MLP neurons of a small language model. Each row is named by its layer, matrix (down: output weights) and neuron, and shows model dimensions 64-255. Each number is 128 + 24 x the weight over its row's rms, rounded and kept within 0 to 255. Numbers have three digits each. A neuron's up and down rows have the sign that makes its largest values positive.
After each neuron's rows, "fires before" lists the tokens most often just after its 100 highest values on Wikipedia text that the model never trained on.

L2.down185:131079159079114119128108193163143087140136109098125119074169174153126142139141134158148114155137138138170135137128147133130127075117090132182134154146128165125132107105122117072166107141117108153124146118141111131125100135134164166105117078148102136149134096126183112103116112127144133154167108156142120150141135156148141143135137120137123189150113136124163150103176125167168160090098165095140151139133136130123098142112137139129154111134147083136092132123083148138147160143109125118116123147146123126148148146095088129153183157125120125134131111084105099137149130096120105182
fires before: "8", "4", "6", "9", "7", "5"

L7.down248:131095130147086125123062132138138147090119134131122089132164125121169123108166116143133133140113103150095087196087154110130123120133112144156134157137125131130110153153118115150107105111155132110081119130133119172105122123123136120128147175078146152064139149133137135148179150168108145145102101141119094144093147107131097139112117101137133143122112156108129131082131147154142108104166134097090101101129127154151161119175135093112145152128138118139138105145104114139130128111122087119123133108140114133162102099158161140110119108124110093112120130113142087079145092104093108101
fires before: "ile", "0", " as", "ood", "1", "om"

L2.down137:132140134138071116153109151125109125131166170137095156109111125108147095148133112164130131145155154144132170161149135126125191130147125109162104108107114104095152146162141129137139124087164142094086135154122136121152154121102127160109087130148107171133091097109130111078165149146139142088139155145155151117138146083144098139151146140131134154103107153140193131125091091151140124125110133123132123150127119104157112125104119146077117162163115100140146123107135113117159150140118108128147119166110142142127101109162098092105130093097113148144083130058163147118095133152107151108
fires before: "p", "ult", " the", "id", "ident", "ear"

L7.down118:157148060130156136150110145141119141186155108090157137110069095119092142110118148119140109152146131131108118147130163116085149102120163116119128104123157129156148118134133097184134104105091128162141136149104154098132088105146130128113133110141106125149123136124132103123100103111131146140033095107140119132111119050095132139139134123135090132121131137137131121166134150126147119137167103161128120128148113154136140134089155100183189111115097150121112116153135093162169137144122124166156118130139113093120123129120150129144124151127134099134096088161098144103125118137128103131
fires before: "|", "19"

L2.down467:113113132120095108116143156114105165104083124095108078206098140134157136175127143162113127157114142145131156099107118134107103070139106145143136128136097136128125123179135125126107117122125134161156134102101074172149148125150107118133143165094096145093119152106114142109109135137100137125120141187139097112160146105144129135155160128119134151118120097112099116087151118146126104108109141105106145149154088116137164134131113100154059153134142102177133116144111120091103163146122143145203122154133154130120116102143068136127134155107127156137141056163142166127143124108151163161
fires before: " |", "end", "qu", "'", "ed"

L7.down555:108163136117175126106141135108095105129099153162150118105112125095150116117161161176116098118133153106129141134175112129113122127120127129153152111078139105149109123117104105123145127155108139112127182140113138117092114129082113150164135097154163161137164125151179182107133078185127096120108141184141132133153119119113134133096114209109059140139124162113103138116091118143068163123078134103131163117171159183102141147131126107131093095104169120107120130135100130116165146125144134122129112110138104134121109123115126138134110090107135144130105127132138106152124098134137149128
fires before: "ed", "ing", "er", "es"

L2.down16:132156120125118107126119168116085102160154145126097111102148141127122123104122122117139123115128116109118099101141125137136129102095139097093170114180120103104163108084171118129140140139110167112122111132108128132134142133141112056154143101120118106107141101111143135125160096129112120159127142128131111130140136147134128133137093133108144106060178127086104142128125057127175117110158089103096141139104145138118136134132137164046134109131144115116167117124120113115118110129136153128132122139151154124115111159152125122137105089150152095155107139164117073099122110123134109123
fires before: "ag", "e", "ad", "b", "g", "on"

L2.down405:106135144076143115137130122117134126116103119133126137151122127078091084137127108130125093088097128119136153142146074129127105145094153115138097185133169121128159075066102145107124136134184083116108095093098126131139118121138124108157136084105161143107116108085153101107077116134143155105104119156155109136092134110107097138112103128122136108188144128112127103100147187147129156125079075159126140118106121152138122110103121136141135117152128147097097137170148172103120118155102130100113135116143192133164124131114135095116142103153134133082162117117139143148139146125143088096
fires before: "ball", "it", "t", "ed"

L7.down41:084111153114110144124135150157147079170096152099175142130147146130080088159141121130101135125166093142152112097130124111119166108138146152170134119150089083120117119172114128082142110130143124098154152156163143153146112163148093179127119106105156130150156117099155119140115142157176138070152160113087111120136096109113124119157147106115136158134144132137107083113139159130101158141124140153134154098091093116139130138131099123110130100116155118098097170124153087130128086157151163072106135139166148119165102119132139101111155079135141149145109161140088156143100133126115086099
fires before: "ing", "th", "ed", "t", "able"

L7.down169:118123080133125180150124065109118110125140185128126127123119140109128112182104118126071128118129126112146114170126136142126165157109106111137085140126167107188132083075139129144104134125099143140144147114141123156130118140085101123118132133114105114116163121155088115100107169097124172144144109089064117123126104119127118152155114159134174145128128184146090105130121147142192106157129117134139141145109147163100155126162102153125098129117110081170205140115147117174128135140119152134145089105148123142132098124133144129140132094125135141115134105177144126179148189142122109152
fires before: ":", " |"

L2.down461:113110106133137094144123123159142156125108131128160116080161163110183127156141082135115122159095098135097098132168128127098138099085171135109089144104173150143159117125139094159135152114108120120132131114185123123101149136121141116123186109153152130131093113110185115095142137130136088151116102124134100140126150129138147137127115123121076115119133092126189135135155113095154132124147146107122154131095102171177106133150147138160189131124174107178163141125136174099111085126135129115080109089107099105129124176111143127142143136134101108146119119135132135122100157143127147145
fires before: "\n", " 0", " 1", " ", " 4", " 2"

L3.down668:183114080124166142121124134126149156093143147154108134136095140142108100150163159117090128081146101118125092141139181109128110147101112180117151077140077145108129135144080118159120174095147112113105139110140156154145121140153118115124119141135131161131101137111122169152165168154167148155118127152135139093064151120127132143144135163154168119178084123105132097135128112103143097115148103119098119107137125149138160126123092147139087160115187144112125095124136127086135165149145129090153125090094110122109142142075111130131152118110128126120122123134120108121140122128107132170
fires before: " |", "0", "4", "6", "3", "–1"

L3.down16:126134116129126117128109169164176108133154101147094096145182151119178150130124133110088111118124110160160119100134122101122089122155091166122138118105130131119121108133104133096156133127179152096111118169102129129103152136135122098130097139112138138104125148143164143154154142114154114130104140123144061123110136119121182126085147102158168140148094164113136148126124103104113110127156160108090133151142124117145120156163073148133126112122178139116154190115145110108129127108115127160120125126119164086106121136131132149191121098093139103116091158104067116120116127139165124161
fires before: " |", "0", "1", "is", "2"

L2.down391:133176169122136113156128129108132148161128092156142123115129126098167141122152079138140135115128065103114123149115112135142104105099134116121101113110144132175133126129177074176105120135084145095136126104132110121142126160108077124154082102145103136173099122103112129122113125134106125123144169124151115161119124117127157105135143134131147106161132129171118149152138098148077130155139129128114123116150101147141088099136115177118147110131150141132158177148176139137139082138129156087126113115138099089092136158119135126142118092147154103093146135162094141137135078128103113140
fires before: "\n", " ", " Re", " 6", " 3"

L2.down286:119165126113146105129171182136169102174096114121127125169086093116106104127113112140159115103138131123159118130081111133105116158127098154153107147145110152160156083083145154122141172157145143114118133120121136155100134130122105072114160143149108105136164126105135127110104105112114150106096134115143140115124071106112150126112140146139126096148113112123155157085140102147140128111111136093082136152136094133083122126113116181098123108116183125115127151145123185159134125141117112127103118153110142131135152155164150118112118139182156085117109148140106128109146114133117123127
fires before: "ad", "ag", "e", "g", "vel"

L7.down585:129148128123127118084153146149101137109102131134140167115129119144156133177144166147098121120151191125127137137149111115090143119142152124162120149190057099132139132144108153133086114152164160132099111100027112109154112139140134085133106129129103132130130136104125107169136110170106136112130143138128131117129086143123123158100115127123124119148125097162140123143135084088111136139143119123155110136154132131152126090131149109107144125183113103147124129115122096116120137135188132107165124107116140158123124106103143129103157086148120162121141144074178179121168118129150131122
fires before: "ident", "p", "ear", "ult", "id", "c"

L3.down569:157106175096121109143147086133119154114097162095123146155139132154118127120121102093135122152141127116170135129113117158130107148117095097117144147150110157123123121123162103115131126098121149077115088097142120148105127110097082085125102094131157100112122113117135140089135115142083089127169130159120100153121121143127136117160141106147153151143134181134153119121144135107151128143171114150137111129143145135148164157153083089113135134159132139170114107107117081153121126086119110160149114131092110123128124123084107085144187149108064142139118111093125180164145129114142180125
fires before: " |", ";"

L7.down113:149164079132124167143159163139129096142145101084123116126132134108150168130113103136119143123122094132136098159113136103158225118083077144115117121172133108132147097072085105148127098125097124131132150127114165125136097118143096186168092091151106105129153120110132132165119128151131109108102111121148107109189093134147107117160125130142110134124148119131137140110143112141143156136153172107176124125133099157130127101120139140166117114139191123107132134113097131121166126141105141132121122127149143153127083142134170121175110131169145121143102175130128111122126128153129122091
fires before: "ag", "t", "vel", "ted", "ual", "ad"

L7.down375:157089143070147098107112134133157136130160127102133133119096159092088165121133134111143104125158106134139133145113118120126121124127115110085106117098129160112126174163123165117160076135169142159136123149147114114143102141117155136112132111104102148132122122117137147111094117104152112121134134173102123156137113137105145123079127160121155106142127109154145091141124125149163129109167161110124134164117134115099112161145143141170116121146147118130169117129095147122098107140106091114131094111139133176137164157145111125117132103117128119096093072120158114165086160117049118094
fires before: "1", "6", "8", "0", "3", "9"

L3.down63:095148137120105128098122094113076118148133125104107111125145129108166112160161134113150094159164150120136147137135165112099115137131137104115138109104146141114135130156097135110157116138123112170112105116113159130167097121109093126141090117117156108148156187086097152099154064162126134144105139114136123140099125165108122150141086133097128163202136110152138094133099117124104132125139150152148167144112113159123149185155177151133141140131142070153147107081092125109119147120107130121088098107141111092146116096133159103118144088113162105104122146122157076113132107110114156147
fires before: "rict", "on", "ad", "ing", "rib"

L2.down655:137130117109110172098139159150106121119111120133137100154127135142069128136088154142109112107137147136150119150108135118116131119119099081182100114154172111119142087118161164108129126157152181142087113079133132124126108110105151171119148117109144109176111167121157121082095115158124111140148119155103077143109143145087140102120133122116121083141107099120136122131130124113130176115144140114128133125160121134098097123134122146132157148143121123069107138121154169137137089116102157106122163105131135122147132193123087091177129101118149122153122131100116127158124115157094138139
fires before: "3", "2", "1", "0", " |"

L2.down650:123152172140141136128142163115104124129121117118076130115096125141129134151096152152091169135152116140140163083165116121155124125122127127126150157155122113063155121112114109125117081118114125110082131130117132085087112117144128170134136080144108170112126097106187191131173136137119138193145144123140145113092109144159108078111156106136145117149095134131155099098129133121144117115100141116124146131133116120132169147106106116102107154111138146119111115083154087061083150163124117140140099158150139144143118131092127108122117122098126085105160075115063111129108157116100126129
fires before: " |", "v", "w", "k", "c"

L3.down67:148092126120095150148147127132084063158149125118109136096107106097140162095144118130111127136138139099118128117162128128137106132129148107120101131133145133153157099141132100148131099130115141162131147129096130163103105129128095124129141073123171143157074120106132164072105075126137134167135109108155103159152071097104132120163120155142139109173130120150112150173120152158106127177114132126160129125153127138143126109150160110127131102116122144095094158130120123172137123109131208103095097159134129145132151095099144085083144116127133135181092153091117086125141151158145120157
fires before: "ment", "er", "ing", "ed", "or"

L2.down619:140115092129129132117164101129123145154121108147122113096102139164169114129135130143131126063126079125136106165133169111153115121135128147151105139143130154140090122134130119130122131151132093143083145086103123108111162136155121113067131102101136173130120117117175134117129138124095112145157134146111101168149110112126117134096143215140140140129111140152119164146101124142130141136119136131170118126117135139141150141139121146139118112112124170105152117144158120153127151101167134112099117119124111139187126092107102127119162068116134089140187118070167122165129096136162147139
fires before: "ision", "it", "er", "her", "ity", "ed"

L2.down269:144117155119145140122101121097103118124099137119107108142099141148088107189123145118087114143141130089130101141121122172136159124155116126154103157139129115157133104108130122110134104130144112126152141140118122145098150128110115093087144073090105154091161113141158170084120121147134087181102138110126174127133114135145136138172163120139166098104096136146124156107122131087186138110116130170104126141121125158153226133164114111131078178132137120110114145146147115111116170083164126112128128117072097104163101116116090123100103109153132068101139110157142142128106147076163167124
fires before: " |", "+", "@"

L2.down589:148119136142139136121106134124131163116130112166146164142159098116134139062137145162106136119142149107138161107093159113161119151117103101169112099116095115124120084128150103158173145143120169105116125140143124119136140151136137129093078123145122104122110146129117127151161115105119095108161138167125115105134129129093155112124156154129154102121200081174118192080087143121139124109106111072118149169140145118153140148140134122139159108144112165098147116139144144146109115131188126138097114129164109133120147083155125121167149122132123106089154153125130117126101123126140128132
fires before: "ec", "e", "an", "ace", "ouse"

L2.down116:073124145091080146138124148122111142141101127139096154128139118102114116096147119177163154110100136144089151115125119107161161120158143138132145086156120136129123095159136106105125094159142162134103113120156125121148169192121123151113108100144093148147116136146154107161153109106123145095105147123130115108166145105109134134086110156117121106162143102162136152115070137128157116123075147108135139135097207111141121171128128105091153142115165148096157156151145146127107185140126104139133121162171138143124154091128141141129145121110114128111146120120125118124144119097159152121
fires before: "ign", "c", "ec", "ent", "ot", "ace"

L7.down512:145121146157179160127154123121095074133149090117128142134122134145111189124119167126112079098088106127107138126091056098120081100109134142116138132109108108122108123082081191080127115148157119124137141120129099116127140118084095179128116123151139101110146170139159117145127102105174122103135120150148124134115158119094108142167166108159157090124105121118132154129142158171119117143157133147137129108084152147116120133104110128128093154137149163141151135116126144134110108123139115125133117109143113150153132151086139137112134105114163185102076109143143174116091123109146110110
fires before: "4", "8", "3", "6", "5", "2"